config = dict(
    num_hidden_layers=13,
    hidden_size=512,
    num_attention_heads=6,
    num_key_value_heads=6,
    head_dim=64,
    intermediate_size=1536,
    vocab_size=32768,
    hidden_act='tanh_gelu',
    norm='layernorm',
    norm_place='pre',
    norm_eps=1e-05,
    positions='learned',
    qk_norm=False,
    attn_scale=0.125,
    bias='all',
    tie_word_embeddings=True,
    parallel_block=False,
    init='normal',
    init_std_qkv=0.0148,
    init_std_o=0.00291,
    init_std_up=0.0148,
    init_std_down=0.00291,
    optimizer='laprop',
    learning_rate=0.000713,
    lr_mult_up=0.924,
    beta1=0.95,
    beta2=0.95,
    lr_head=0.00658,
    warmup_steps=245,
    schedule='cos',
    final_lr_fraction=0.0,
    batch_tokens=131072,
    max_seq_len=2048,
    doc_mask=True,
    train_tokens=719000000,
    max_steps=5486,
    dataset='wikipedia_en',
)
MLP neurons of a small language model. Each row is named by its layer, matrix (down: output weights) and neuron, and shows model dimensions 32-127. Each number is 128 + 24 x the weight over its row's rms, rounded and kept within 0 to 255.
After each neuron's rows, "raises" lists the tokens whose logits its output raises most directly, leaving later layers aside.

L9.down1309 [148 165 108 119 189 134 121 116 142 135 184 132 136 111  94 175 113 105 132 102  92 116 154 168 164 119 164 106 131 117 143 134 114 137 111 106 152  81 131 126  95 106 107 137 131 108 156 151 121  72 137  98 126 149 120 106 150 128 115 121 131 119 159 167 109 132 145 114 105 178 118 137 105 119  94 132 120 151 122 105 130 184 181 130  87 156 124 123  79 119 128 131 117  98 157 124]
raises: "album", " Charts", " reissue", " AllMusic", " critics"

L9.down639 [152  75  91 150 155 175 134 135  85  93 144 149 130  98 139 105 121 114 127 121 186 119 120 118 133  90 123 125 114 138 151 127 141 147 115  90 234 102 100  97 123 128  99 134 137 129  93 119 106 146 108 132 148 134 141 146 113 122 103 149 145 136 132 128 136 126 121 138 142 146 134 144 150 108 125 107 148 149 160 121 156 108 122 144  88 164 192 138 112 162 119 135  91  82 117 119]
raises: "ted", "ants", "ters", "fs", "ts"

L9.down691 [ 98 159 142 158 141 112 145 108 110 120 135 196  97 122 170 104 179  56 122 143 138 154 120 122 133 121 143 101  93 111  89 127 151 116 152 108 169 160 142  96  91 126 123 143 121 125 132 145 115 128  94 159 123 110 114 114  95 129 151 100 137 131 115 170 126 104 141 135 133 145 138 101 130 131 103 160 128 156 135 130  99 122 174 161 118 119 139 116 121 142 119 151 171 147 159 111]
raises: " to", " into", " west", " south", " towards"

L4.down454 [128  92 124 107 146 153 124 131 170 116 120 145  63 118 122 160  71 131 131 144 165 134 139 157 170 145 111 143 104 111 124 129 129 149 112 120 111 128 115  86 151 100 123 122 115 139 137 122 125 132 134 124 189 147 118 112 139 121  98 123 104 154 110 128 121 159 118 135  95 132 129 142 152 111 132 137  65 134 133 121 127 105 106 155 122 136 141 143 125 116 132 145 101 130 157 122]
raises: "|", ")===", "There", "Note", " (°"

L9.down612 [136  95 141 175 140 134 167 148 121 131 150 155 134 162 126 137 118 149  82 153 120 126 134 143 130 106 151 140 171 120 141 135 115 104  79 178 164 136 147 106 181 153 112 114 102 136  86 131 173 125 134 149 116 134 129 149 143 152 112 131  72  59 100 168 118 115  98 168 132 112 120 118  90 149 114 115 148 164 128 114 145 113 132 110 121 123 193 131 141 132 172 115 102 123  96  99]
raises: " include", " are", " promote", " were", " have"

L9.down970 [112  84  81 169 166 130 159  86 112 162  81 157  52 129 117 167 140 145 154 147 164 121 110 138 120 144 110 107  93  87 155 120 128 143  99 139 139 157 100  94 115 112 147 120 103 148 121 117 122 133 116 118 151 169 102 131 121 100  95 121  92  87 134 170 111 153  97 134 169 137 137 116 144 117 109 143 100 110 116 140 148 151 156 103 147 119  95 117 130 123 121 110 140 120 151 106]
raises: " ====", " ===", " wins", " include", "|---|"

L2.down132 [119 165 144 136  75 149 121 180 111 155 133  97  85 162 120 144 137 117 133 174 138 133 114 132 131  99 137 127 121 148 162 135 100 143 158 102 116 123 127 131 129 134 111 122 109 143 121 160 104 136  79 167 177 118 148 147 169 123 170 123  98 117 128 153 140 180  89 159  97 110 177 140 147 144 131 136 129 119 132 145 143  91  89 124 127 147 160 116 125 126 127 160 145 163 124 132]
raises: " should", " will", "\".", ").", " would"

L6.down262 [109 112 110 163 140 163 115 134 118 195 153 133  65 132 198 158 132 149 104  88 118 137 100 119 148 112 115 103 130 139 125 149 129 150 124 136 174 155 119 150 131 102  99 131 127 126 159 119 127 120 149 149 135 186  93 120 164 135 113 117 112 117 176  80 114 114 107 118 101 103 159 119 157 121 134 119 141 137 142 141 140 127 120 134  89 159 133 138 102 101 125 134 140 115 116 122]
raises: "puted", "|---|", "estial", "ability", "isphere"

L9.down1295 [108 137 125 125 144 140 139 117 123  91 128 119 114 113 133  83 126 130 109 133 119 141 121 118 154 155  81  92 103 149 131 116  99 136 106 145  55 130 113 160 148  95 131 120 119 132 122 116 123 150 100 125 123 127 129 130 121 116 162  99 107 160 133 173 147 105 146 127 102 133 103 110 110 155 112 154 116 114 129 174 127 123 157 137 103 135 103 116 133 180 142  65 129 131 126 115]
raises: " it", " there", " the", " \"", " Location"

L9.down168 [132 122 125 132  82 107 128 106 116 121  92 122 130 170 115 100 105  94 160 116 135  98 126 124 103 147 107 106 104 140 162 108  99 187 157  83 204 151 138 112 131 146 118 165 139 160 134  84 113 128 102 129 105 124 128 150 101 129 122 138 125 131 165 113 150 119 163 103 124 105 168 149 157  90 137 127 144 119 150 115 190 111 160 143 147 131 149 115 149 116 169 138 105 124 110 167]
raises: " and", ",", ";", "\",", "ty"